{"hidden_act": "geglu", "norm": "layernorm", "norm_eps": 1e-06, "positions": "alibi", "init_std_up": 0.0207, "init_mimetic": 0.5, "lr_mult_down": 1.5}
MLP neurons of a small language model. Each row is named by its layer, matrix (gate and up: input weights) and neuron, and shows model dimensions 0-127. Each number is 500 + 40 x the weight over its row's rms, rounded and kept within 0 to 999. Numbers have three digits each. A neuron's up and down rows have the sign that makes its largest values positive.
A block is one neuron, or neurons of one layer that tend to fire together. After each block is what it responds to, as a language model described it from the Wikipedia text at the highest values.

L8.gate1457:493508438498543533441516416501453488455451481526481540533497445510508537526455487404462548559545485450534497483542525483479518438512419414573451460507471504490490472455588420477448516533440517491556507501475540457508500519520535450481504579577569455422472503484508486492442485526483565498507491529525478502520474527585534501494492449501531558484451574517558490526611503519522535485490
L8.up1457:545479562510466535502496582525459521597574488600526495544513496527484422476472503447540463552548474508530481587538496506525592552487487449514538487508455532546466457454514529564560477500483500470499569549548507522477523514481526482498564455460503466534525475509593485564442496461474523428443451553385500465438507495556512505420490489466559502535460575500508549544535491530536398486532
L8.gate1614:545493533512508539467505368524567488506500531524444473491485489498524528480544513509487448482499519454566523529536504403523439465527499495481574518446438545479507417455501492509447530534546450505526533512538529519518515543482412528503453521587510496523518537530547505550476508556538464471479424495486550471436494504519520443512526483440536523465511587474449505497561558520458482568462
L8.up1614:502536527477541515532425436489455476557559516480459493511544486442557540443473485510551449536500539499528521545579541463537482509573580511600484534423440495482541535478493441544369459452501481550512576507519466568516535480423471500512551534514581564504499517444449476495534477600477565415494455508466537527473503499522516401486551518466565544477496525475526490586475514521492553533450
L8.gate1644:513445510528448518447488473428460557495513456418528472481502541495502507497506543470478509459457463486495499480565511484465519501560462448502558529493483509431557498481447510460491472478480478451594538560579469552458486485483488468489446618553515462448532550480474535483514513456485486511436487524412527546488546528541554442557493512467537528480436443483524474467540532558516546528493
L8.up1644:464527444486529495485512520507470452476527485555506529487515444540459450534498457504445521544494481512565535512457530476525531576495529494515496524537484560515523498529567513566549400524546542480563499461406508503512511496479486522559545495536418446493532479418526476476498476537420521466480554443520526480486470491500592526436458523469464518442447456432479487570460526514541509452491
L8.gate2159:522550431555482509505447473451494547551504510474478482496458405488536504454404534547481535425520578451519435448477495509468591478505471551463534509485423511527532444571580575561509440468466450535507470525529503559472448528454478500526575563575489538475533538495490556463495497442499577457530519524540490494536431381507422495540469475555527555527501522510548560586557509458467582581426
L8.up2159:512546425477467507498404537423459592493468453544519515450486462519562496483513516560511398572475567507484446483539488462558529448466511541505552463441487510544458522479534515486518441395451499492544467497442463423507471541537516484499518475533552446489547532494479541424496486506460448521453485440477526569456527464508548517532476510532561383412491479497497504524513475545527465576524
Responds to: Digits and separator commas or decimal points in the middle of long numbers, as in vote tables, years like 19|93, coordinates, and decimals like 23.8.

L2.gate103:522405543497494527512433418467521492523558448506481512448510495497455594547532430465597482521536513483527461540534481509541489480483470472446521527429514493457449532576466481496473453504507580476471534507417551534534511551558431515477528503502530577519488412479583478488506510472453488449498541505504537437514452473481556438487581495571520524564476495548461445508469503530476483499593
L2.up103:374552437461557533432482448480517543537504512511541514514510436464527543504488490532516497443495472517451565528472542536429597475515486546518493510459483523509529563512456460479497465489503526516435507447498442541460508476482448557548488568550501552437508461463498505508506586584476509479571453459491538549533485483495508537479504455402466475500457550484470485437437550516475549481445
Responds to: The article "a" right after copulas or "as" (is a, was a, described as a) starting a predicate noun phrase; weaker on table-row breaks and pipes.

L6.gate185:467553521457462489485430446532449519541464476497479556487519569557475428512491533500559458517478472475530485523486488521516545464481517534490560559503542606527501432511543452449477514529437451546505492509502506408544481460533493548500407509528526505510527583490467588483482496490484549509431493484602444501538435439498501560539535455524549414506467496489448502481492451530524507447485
L6.up185:597476499452499550494482563481479478512511437516421494479519507525445539466508531497477447538496475447538530512533553510494516557465558462478515520499564496445506579571507510506456500457467475520503450526454431503486457455452533489547526469551413578455570495426434503419526503514460526467526499483541516496463485559485494467553540477487534535495536466484496570482449531488518530479457
L6.gate189:494530553503501550501489501493530540424490515468450464498493448451484464508494474598502462485511490460468463470437506491478488506515526433588555493494499484471536458497500550521557539500408483517528537499444483523531486552392441573499529462467439413521418486402514598494463471442448421457512449491519465565481541468566620486519507502473470497435542468479505580564517514531498512493507
L6.up189:409495472518478508452515497518539500491520519461495488515475479449446463522491450524505493491485434471577487470478523518486491522525570528498567473546464536471583481545544548486502519511440454477545519485518488427550457533513545536453535465452464490543460423510455558455544522472565435469564400494492504555466507487490527451493504492480431536471490525474490497515567509490534494455485
L6.gate671:460470532523445438473498522560506485562501507575518538445462529445471517495481539518484535512478407477519536559475494478565476486504485484569462490496484523454481478533608492457502466472491479476493378502497502510535514400445485549498523520487506491500392465585496467515471529465540488503490511509453498460503511479430483509505451498470493527515424474441537430506516549544563477503509
L6.up671:530537525481566511510523513489474519525525439456389458559495384521516473434476521502464435561557530406495490457499508496436520552468500510413519553564499521526536530532547448509492528561460406506482560462502475535547465534499469493569458475613493553542462541462474425424570381527546489497448529449426459519532548459524496512469454486479458510552477522508507500489483437493489511425466
L6.gate698:453545488473625528476605494475515541378494477525569502518490586505451489555492520511488394535475573522547426525538542511492431506630518454429573448484503504501509549560508524502423558509487488383545509525489531522485473481496488494552508505514499490492481521513532506483452566451535452424504497425462473519447554460491524515560478551547491527503546453451506501465534444561501561469478
L6.up698:445484519569516484485423545482486515433487471456483519529457505463518552458458446487556480477447571488539353496487489520510475500502533502545427509475504505540458556469460508546443515468487520535485485480517491447456528463570484492532463532487518428408489470494471528420390495449438539544421549524553494487533532485456506509521582532507502445489484473487534487585514485449449450545451
L6.gate1077:435448466428594446443442558476474521510516536532527481542548513451514576492514543431568484485554441489517512466573604526505511476609510450523502542490454507490499539476521494467445492515593456485541509491494517607463521483438543579503504499524483470452546464453454467441480499484543465460466441509447540471468505540491468509502504526429487575483462506508439523574510529583507507510531
L6.up1077:537496511438440487452544550596570510466580467482440525511538502595454522453483505542535557545483487527505506588496522404494549459484473508538470497464471581517463420511521490498512494434482540565497487461472517506513472556462514512526457487521520444449512566487547455486421411482472526448458506525447492461559496505517616511523484485519487476477533501509458440470541495439480554498432
L6.gate1181:388445478513482461549518544469484537451583507563457516487482499478546496558502455492515461445469481435470457502567465539519440480485445554492453556500371486519464500576485527502517564490528464448512488541446515463553541484566518450463518534449491541538495471510399526550455453486528571436441437445485429592457504520572493511572565498542485462525500463442541460505507581491448509458600
L6.up1181:464570569432541566532431571509487457519520504492521570537437426471502529450470497526510436475518498490457548528465569569502479470466585535480595463457513501525521494492469575604533457573468474496501480527485499550488525482455591510537483475489520518447499497505393548415442530496494529483552496504583478443554576533518517537527484506521522548582555517485476520516487482403426483514506
L6.gate1370:485456555487476443537517470450501598587555488519549497473536493510506424454528547527555502532513579479457463493554501466537492487514455513487622496464435530512514492562514503493530479524517526475466496484454502452523479462511472520482458556574525529513551444519405579540504555564518508437590470558560469517547460457533546421559508545541517421494545483466557499488542441524481508502487
L6.up1370:494516496492542480474514430492461541520404470456501486485516521499546417484498524487470478448514551451459451422530496379483527517476470523508510500539530532499551467506505493547513548504509420511502543513511447535433526524526496452439580471486445532461577521474537504559451423533490480483390482532492539596496454445454510416460562429502517497518483397508491507522519423493530514514522
L6.gate1525:535489603477562489501509527516473426468529452459510439432488502459513511477532474527487484495507444507493513446467492518472516487489516477521544495575503476510523443548479488518459456506459479465472502473468451459520494482516468473509513548530562528431478412569554482545519532520541522550517559482467462599501496479527537538535496530511527538519538520547502405532461494504545494444512
L6.up1525:464474482554463508520467544444526555437440485502507523495537425540499512447483500509477479468537543448519558466495569507551438554515536476462473510494427518465537559506601481564557550511512522536483498550524541438545530473466487487464436503522524541504461450512524406472569416497460519552406446508540518483468458500519528482442537549465522492487479442567443497549487528486468500455569
L6.gate1606:500539481546507470465561512455533476509497493525481520524565446507469519467477482485478462487505541518523492475484569492468478513540443447509470577485495499491479545479481426535451490494539503498481480522525502485543516475541504585514447526465560501479481524545446453489413500482510584524498514492471486473493519533495466461448534488521489488532514520494438490522555510504460541537520
L6.up1606:500428543434449553451469503499481504513476452490491557542544432515488524462449505505468523454557537527608550523575486447568455520524450502541537493547471553494489440470583547480505584534458489483480508491471559576531545450459465547564560529513503413510489557454490494437496495531510495474462460453410526541512460495465532476567520501535497514531481531434538473497465505512521499476475
L6.gate1631:478502507498532486496467419492408537498529491503449528408476500467476556468524605549540467517483465472533493505521489504535581559484562507549548484525474575499429552522541525499481495559554515499464462465422498440462452471518486489504505522466523536525485514513494516472477473612471591492399501562477468565506533476501560525451500477471473462524491478462473508496516526471538468435563
L6.up1631:472563527548431507512498437515497585548532523460458531478512564434474363453473533579521536562485458455537481433495503552487538551500457476507531532505499571555503559539532507498446494465506489451385547483566489492540461490494504456428510588543495528452476555504498520440471515466510462494519473490494489466428496551447562499500505476568558457476495514495500489462570513544526540566494
L6.gate1702:545525496588504526509452540450486574487547520555539537433468429507562487475565444533534479485506514529488469457480470511463512545489522470491572551536495552559488482518500488517476535423479483468447527530481675444512564445476446508453512513541557450487518503546500501448480476508517538559545520520441525547491445474471485542411537537542526496497484482475521446476542497463490576488443
L6.up1702:520499477474458498456483488445584531551511463482471482523524513478392537455488609507507526479573480567513572426505555464529498475427502506490507461491462561526517495463554498532568482484477501470506537502468530514522520538433567472556468593452478538525528485577503531537499510557486504462527543518500451546500525446468545497459515428517533469522558571507477435517550503529477551450594
L6.gate1751:511491522495543540532513475549551502463458568512470521469512480508470543523523454509527571504441510559450478488592470489533519507501497525582416553516496522588484507517458431489483498488456539486470507559500489465494520607517447462479505503530536478443568603499515475472534528526468371517486477528423513532472452496471542482558521484499589510534540448514516514534500478562472437451496
L6.up1751:505503549436462522509551504461457506529530457486546533474442584551496435518527583530520483477460488451468527440510527525510518475455517438467509529482547520482543435417569572510515529520475513471401531503492523432457542509465536509543458510480507514561523510521471481450567544448489458558518559483430449484570501502485505419494475479524462561488488563436457494448425486541464456517495
L6.gate1789:383492513566478520515510494542470469524483500522516505477548424512469527547442443517474487542538502469456487464524500463428578510504579478533591493504455555426513438522538461496503563462460488487495516506488471548511466478501448479575491517425480391498488510545497558439496452450548458522469462476466561508492514356469482550510419449495527494486500534416546491537490413525514486501435
L6.up1789:489547520467529525462479482485488504513485532539529508454479466513440532451491529524535477466505555435489571542591533489532396477539481465533528478458467543484562380567580438515495494465498450485423562534527528460444506503495504504526486438517463486476457465471506488511458493390437513519508532476470509446489547519511514448486550444504543483417455519549485523518468458584505506527487
L6.gate1905:489515552468515452435494476473530544458533514519481613515547503459506527420538517553445480515518565508579510507516538417551475475522496414480470503521477501523472527558531461465523469569471496465445486454573466471543525545530503522537467533531549458491492539529451479397528611516561592516507563479533504505524528434463521433513546482519455451454442478467459439504501544559473484501437
L6.up1905:583550517553560498488520564463504498639467500533534572501510499491514526424526494496445585448483468463484524461564445519579511504415517486512540508497520532533518442494541493495415488445532538495406543528479559515485513498505448556527530476644507555457498476563485506494546478475459462438505470499513590522422495484456461545615502551507526513571498449534455560586486518549469529534463
L6.gate2030:508431579509516468497495486449428532492533517477470552501467462513445503532492535540542542484498481489519484481477548554468535491520551522535488523550531545502501571538472513546472464505533478469479544517505509489525479528512499554548511555485498512426445494536525491527533522516486573477482471467445452543499495503551490434518519606494464552456522433518448435467501480533439510493522
L6.up2030:487539507565527543554452462525532473426489501498491517495509513468504470458524542536489468511520550444517495514430481473506541522484487499496472577551468546510502514564573496484484582478488544455469529473464500462510394498448508547529502434621470535465497467521541442502559471570484533566517460490527481486521504442492476456561572505571463509510523539478435482551501479457490506463515
L6.gate2324:472494458439478499546455447491515534533482464555416531503469498465454432450454502526492517523571438507537522502506516470525482525486468514599535463599455521533496524481531474484477540509572476371486517490470588540482566450422471485529483507530469472443520536459496529497545459537514447506510502499481443514581565531556506508516540534400454478491502512492525519480534522533563508539440
L6.up2324:510529557444466416517555542510493472429563534451451523511465424533517479556445511485505538507480474577541472509487414443580450471495508458449494501541493500564464546468512418559430548516463474496534536475513516411552473456525463452559465497491527482569501486508474542493495514449483453518502543486575492485545519528471505476573514461491537484456500495497531457464515457520453481527511
Responds to: Digits and decimal points inside long numbers, such as ISBN digits, vote counts and percentages in tables, coordinates and years (64.09, 18,978, 1880–1899).

L2.gate511:461466484459441536537540438446510552483471537547504449466546571594457488535518458559491582501498475418509498435546512445547507519423471435527514500487503534484508499564570476468502510564478525439433421495545468533465503554576481513426488603556513574441453494498549543545506509505449423523477500518447507445462496495540462466535500493490498529444484513518620485555537515531512489540485
L2.up511:538486447445481572441480540438394496443480566504561574512510508514552533509474551518467517535501515538532498464477513508463508487539452508549472502569495473440472508526580469478472489433489542522564550563547502523605423442500437488528522537530513539484518453445511462486500482451539568527555473500553504533491470462519517418433543462502540485503492454449427488476497526525579532465479
Responds to: Decimal points and thousands commas inside numbers in statistics tables, results and scores (28.72%, $8.2 million, 214,947); weaker on mid-word name pieces like Mara-th-ón.

L8.gate404:523541508518433535541535475488538501511499472473555534578480509561454498554445496473575476478534541498497464539531515490486505477442560494485514508475545413491497539563528509512564567553488484532563512495491523574578506504489449579457425559537496492456585495535501468424552476460403519466559531462473495506496576490419459511531549537484520543548526510558524515489473502513466509538573
L8.up404:530404505474470528508432487458507498510468539496475491472480509517487523504514477510527448482499408479503478497481496439459528509511534518480512504482566477461460443450555488488552411487490550499411490519461468511468505495437482494538531498593513492485497553507472540505543518546516548480489489493511501519523479492498503455572468465512483455517538514492443528470529544494456544467511
L8.gate988:471522525488429469520558496541477509472481429433425484451443542521450546534516480499493460501538496461482625447527532505499521498465502528567487441433490526503507510515406475459496471525524547528515517432448512481441480421517462522465470550511508456480561493552535565482449571473483413559508518533553520449551439513498509466524467488492505489456552477534448497487522507490450529525521
L8.up988:533561491496511563493456610522559579496527496457557480469505479504586455483519523499529474479476526508558489472439600482484528490574482515449480499443455567504444483577496478470490484420545452451432516497523558510511509472385495457498595551516556497519454508485466433476570422539513545493432530421501501495487514486500472500456493509515530558454451494501508453545477496511572511572513
L8.gate1537:499501418454473515476455440472441487425509562510503495493520471479502430460549457518562537474483520483423560483564548496501481440454484480522492476580545506526486523524429448548435464514532512530461425529469463501558457599535520443510473542532491451483478499517583453506480456486510518479487497529566506492542464472546537492557449460495544446526511443476518511466484499580572498437502
L8.up1537:411509460461484406425451458463553477449426451518515524508544494531571543500485490466504548482503493555519449502572511432520404523504501481453491512513431513508585514488497473503539537507475512482481486482520532470497489475515493529511566545508450515475505481526542495531429529502453540550523527618448504503469516486474455463560464511511561461459499446543540453504525450458525550472511
L8.gate2323:540442462500483512513532464589503470504398445534524468436486503438485492556447453438508494473518536383520510588503495444452502511498514513455468531518485495471533525561464577517446474440579533502514489456477575537459548500517532562456533499513535535426520551504487551517549452507448473474530516494516511524472445474486493536447520432484452454498531435532499530498481515533502470519436
L8.up2323:512561479477524546596546488516499514475546478488580528463519538576483511530510500476490499550532488458529527495505460500523532506540476487505480608588547467436463515529548505507477476492480530527539591560532464549580560548457531543516482567582492521536549545455513507491533518427413551513514504474502512600568531489507461482590469415554529495546456517517484536555543521527525536464470
Responds to: Fires on word-start pieces, mostly "de" (de|bris, de|tailed, de|ployment, De|velopment), and on the article "a" after as, is, was, became.

L6.gate41:452527473521475505422462504424465437480449420510494445502551494487523465495469468554490451478495517547512462539491491476494444497470508494499521485559483504549511513500459482550562541527483522523523453530476500559491474544517555536525559552505525533503522546563498558462535471500456553521561550510486540530468423480506493526558543485552610520471484525437483525523545550513538488491477
L6.up41:493503436405552511505551493513493533470484503422459531506579495523490469491502482518447474494516527613510502499454460487468477472497438448526507500494502500461475448473473587539520432500500498522457515496463514462452448449462546497517424553591489553486524533461537491508501502470483403502579553523442459544490630561533538515477488510469465509440500452433454462491548529456495446525466
L6.gate183:510534465468488511485533462472526527450517510513471526478545583520503498511526585483569499495446547476441532510500493467473471458490490557502522459478433553432473525508528488536485503430532514521439599572544585445481486448440524490586448558542481549530547516519472476490522555460563456508532485500485478545521453454526555519518458478452542547548459513535528484470516472531530456508446
L6.up183:562498494433449500505488460462497433490538502429504449496499501459531467461515488474511504550527500514493502519529489579404466528447467536598475482487486556475516540577461563462518462514453535458443520461499492578568527545494502539396535441465459516416477489503527432498528508463497539456515486529496500515537445558463474429530506531530506469499488564469477477500528557497519458444495
L6.gate240:469495465497479522585499477487550458489447555502570531499526524622496510562444523498582458493494482534467492537489486463564496495527542546535555510457423519501496560533509450432529514484478503490440559458452499497544506528564468519486485435518457514524510483479515465476444479500508516492489518512491555462576480462449474476434445493525501482501485482460530477486495507485541521439459
L6.up240:590401477488443494518500431418572538454445520566538467446447537443451490468550511497547482483460499424505502480553471578545418464485507485541480470458453434507537498485462466458479493520557532559435501501435507526513508494535497474410472558532531518542491510510454473449375491489496529484595451453467550507476500479527478544490467422492552503517453508450529550563460513500479437479545
L6.gate346:558469383496533510536467542511542418462467481522527410538462456442535549474496503366498491548475443509489454500498491495487439480504499487519486537481484564515490568518492505487472490481540525539591535533512511508483524473452493480506519575600518552473530537476485484404503484528494474539401463519517590547476527524488513468503495473532454494526555483520539499488548458517542427504465
L6.up346:521518503556499493540594525530508473512455467466520518420459499441581515382475594478465453503473513549530545480593527477476507467507516520541473485476499565524502547487421502511495572544486522476534551445515463545549484488573464564490541505515531472506511470506558436525532498532482481466498464517551562504484511530606530463540544500449475436391454549399483497536483533526585514427515
L6.gate356:558450517447559519445418612494520517516497472502515531483519563512488497524552469492482468505482509463540566457527515466430531586546525467481545540425546429471498550463466563531444448493549528459468512480461489475565485490496441476539452470442448522511519531464503459485505546451536524462487462435458504471521484536527487572430516487516535552580454542519517550521483439544437548464493
L6.up356:517521409408531498493537492515562551521503475506506498528497502529519517450515584461463556602559519478460485451469506501502534540520539444452533560487440445495426516497574536540535514465528545420400546484574497447442463558567501476401490459537482549496544519503480543498475422492471509537539552546523505508503453548441521453454474484449448534504492544509417495484453473600520463429516
L6.gate585:522475394555526543479483485530491522430456469480513502502614463384493478493492559492489551546504412532482482570547473493532445519552491553534452583492482455468536543529503577546512563458460546490469492520498486487538489583461538520527497459523487529413526520531465536499413435556435525464506510509508463420456539581512485484502467543490528511536406488487479528457490474555542475423507
L6.up585:479522511439538482439501488601495465499511537504543459545508482540477491483494488467491497525559520509476578568493437499438497455558536462581549593472515586486468464483529458492554496430526469531558455508473485573536546483543548498536496497520452415518607547562500479436500536441442467513474531474497495474462448509513518488441445478468478533495537470431457499538473445527541430466521
L6.gate754:553507439457469465454503457483525474477500562520533512528480478442474476535582510465564510461472425545525496574543538496482500461541523561437440547507484542591434519518533468519493511520545555492510509530431478533498556483503528571471571546495521489525482474504524515457459503496500441451518532452506485479523498532493524546548464426563479531450498484529468563488476533463519496567509
L6.up754:474486463443510460519467502488438479497532521487446566542497463473478474511533522410490540488561441504470504472503461440493413541498508513549466511513457525499417481549465455533479470473451532445467484448525508451394470512524464551483516547507507534538461489503519495480520537484437469406497472504456486478488471425508483529473455445542513536561482509507507444489552475509488516550521
L6.gate941:493430467487520549511449475495505515490579479499559465495437559554498482523460560499553541483515496483522475466531498597397429491540465505489475520539511484473499491479489497524500501511447504535555523571531493460542461527466510519486571508482518527515552507477602502461455491540449512504561505468471435537585504566477546491542526518502452486537499399547516466467468512505585488502464
L6.up941:542465478471530485489593562464484482465458529532587485491505520512526523526422379513438469494462528547513513443461491485465457509508570557556513546513502510475488522485503493518474518516569469503516534507481547524461588457507429507470471485439432517472460532507561541525479490474463522497502432512478489590524514454524531429552515523517486546470574466410594481533486551516546531557472
L6.gate1071:524491487436528484559491457495545486450482527515519477471490531540593472420539487525487517502469532536421500590503486532560475470524520498519541517478585496495473495445481538475433454459551515490565532530471491560536474466455495478494522418545520485482503535521515518459394511478538505503487538476445492537538543511489504422429428528532498501501439540462437497502503534524525481514507
L6.up1071:482478440444482504546509459533469519481547544523544501534521491455540445383444532460493440499442539544442500463490497502474482523549467473554478545483486477506460529419471543543473459513559533477532460479533566479557522556507484588478479541521546483468464409497466487535500448503430445435492516476430476543481471485516500514461421439564465409498446513511557516504482508528560453443522
L6.gate1353:506546430455419467498448433525572421536500535484537534490477480466498577499482544468521488552530427501479477492502466499484496455555511485506419540506459458496531508474476454563492494565490520475471552500474557446503551509543498448454478493488497534525530550490514532447453483545446530417449463461520559506460453497525459491477540542495433505502478486473579525463535517495605573512539
L6.up1353:511439436436479425514434503429489461565489489512515487534500522446472581442456498485550489525455455528460547510514558463509495505464588457471500509502479448477496464462405472494513451497497480578563481466470520492500483436482561418487478546580489466472521513399458466504441466529545523504501543540551462553602543463532443451555462401525479436565461458530482558563523443460548439519451
L6.gate1436:587441534453533505572490507521595502442488575519532529450513500471549491443519586442489496532512527492526511469464485499529506498481487523589472534459523488528486534520484588532452493522444464472446459432481461470454460521501465477465514522538459498457477448460562487478474538526509492513572434516548586546525506521511500478488546466510475489543472496463421446535413490495573479565460
L6.up1436:468482500445504424506508547514534483542511516464473523510572559484509570470516560452448521555529545474468463523514531533443464502515471579568484514507481494522454438460494457572534499489466487510396519557494489565455475539446496492478488473558444519506508481475550437464481571504443503489472447499452502539532516485449535546503416533497497476459543492457570512520464503533557483439505
L6.gate1594:482454490487592488422504491502481478542484466476499581534499554564504452487500549520544512528461523548454502497486489564474492432490456527478478582490542505495555463536546466532527466518607490475507551501495501475464504501426510491467472456511582477484529488476550437506513484556569496398554522494474489547430525506524490515520503449489502462496518577518517462547436452513532580529495
L6.up1594:463470519459470485402514565499500522514542575511514540513498545521560525457465524452463515514537536473481487573442441507578440512538474529423489514529475497521526477440521484503467468464498484482545492532519492494512603498444522449560506448512552473496532488453540549595481532534492543481520491523471565558528574496524571414552437467452552388476486512544509562502454438510481459517510
L6.gate1615:519500496518536486447542425538584559479509488509437440456490461509487489516473593571494545432423513467524499483442483461486494496496436468513488473537454501525473540521466457568615391480477473475548498468513538484581568543510500605412459541524466554483549505475505479491477516502506545466475608446528567465439481511436522537536542473472517517473480469565563507559507449535483567442538
L6.up1615:477473390503530484579524513460505464535510472517532524499495555501474497473512496520503436587532486556493586537477490524516511597481505515563516537461511501513459539456513472559473526499480565483474482467596505426497470460465530518515512496468505504532516451533511419507573517500456501398453514499494496497414503486486455444558512504512499528507514498486488526495521544451537465516531
L6.gate1801:523497500517495493554473459521506516482494526505528468441509462442522535435554466492482518594482419509499517501492538516457421492550510513526460533495549555499486526521436478524516490434461469481416489428457480511454499540561519555528533526549506454497460514555539509477472481477511554499456503526443485587437541435484548467514449480558418457469426573454580468562503574539509543464560
L6.up1801:541496446449484463523518408569513482483445516447604549506529501501540551596478457491500509477552557429510532495529435551452473499529496526514479562512473490515465535497514510546497466507581555513470556503450487533581522499427478559512419509534528518491556435500496458475460624542502502464523507535457528528453451504536456526439432450575504450518474515388490515448452520471478557493462
L6.gate1978:494466456551459534494510524530501514439502538561470472448523471496485507480547463490475545457506488532520460562457491563529471542502472501546502483486487536511550493596453516525445466449525523485484475495546472520468515505504493537466467502453541482454493504485512456466471454515508580472406476448530484496495489463428471514524452529474484500469454402566536502538437527476439444428511
L6.up1978:572438474561465460566480548502555496562534515524558470518455486541470491507531478476517465495480510454511549554556447439507396422478473471485457469490513523565529521505472470484477502476457471499488540469441438513487564493530476545528475516457473496475457498552452464511451577472508546587446592507575472512511496507465518488514494501573511476514496430487531536505465519520502466503482
L6.gate2074:589432481521499502483508514471521496406459537553449474487506466520480455522466494467530506433455481540521420516513507509487537484523565481485520526475516465482454509537514457505519419519509565532472495452455421448485473517504525516512467510487453506536488502527495465525502470510495530420509479414497486416488470495525511549584483406552545554505465558567414444511452482458479479504487
L6.up2074:438508451450525475453536488477542449508587522427578497457489508517486425539533539514513477527541564538480578468527472523501557488489431521498552487529539575518514426500458537427475519485552486485403554460503518410503564529467448471420491484510476505485542535551512503489543547508460516497403506453515465548459550533520500458527482549524538491575507549424426493491493475517463478455487
Responds to: Opening words of a noun phrase, mostly "a"/"an" after verbs or "as" (made him a, as a), also adjectives like first, crucial, prominent.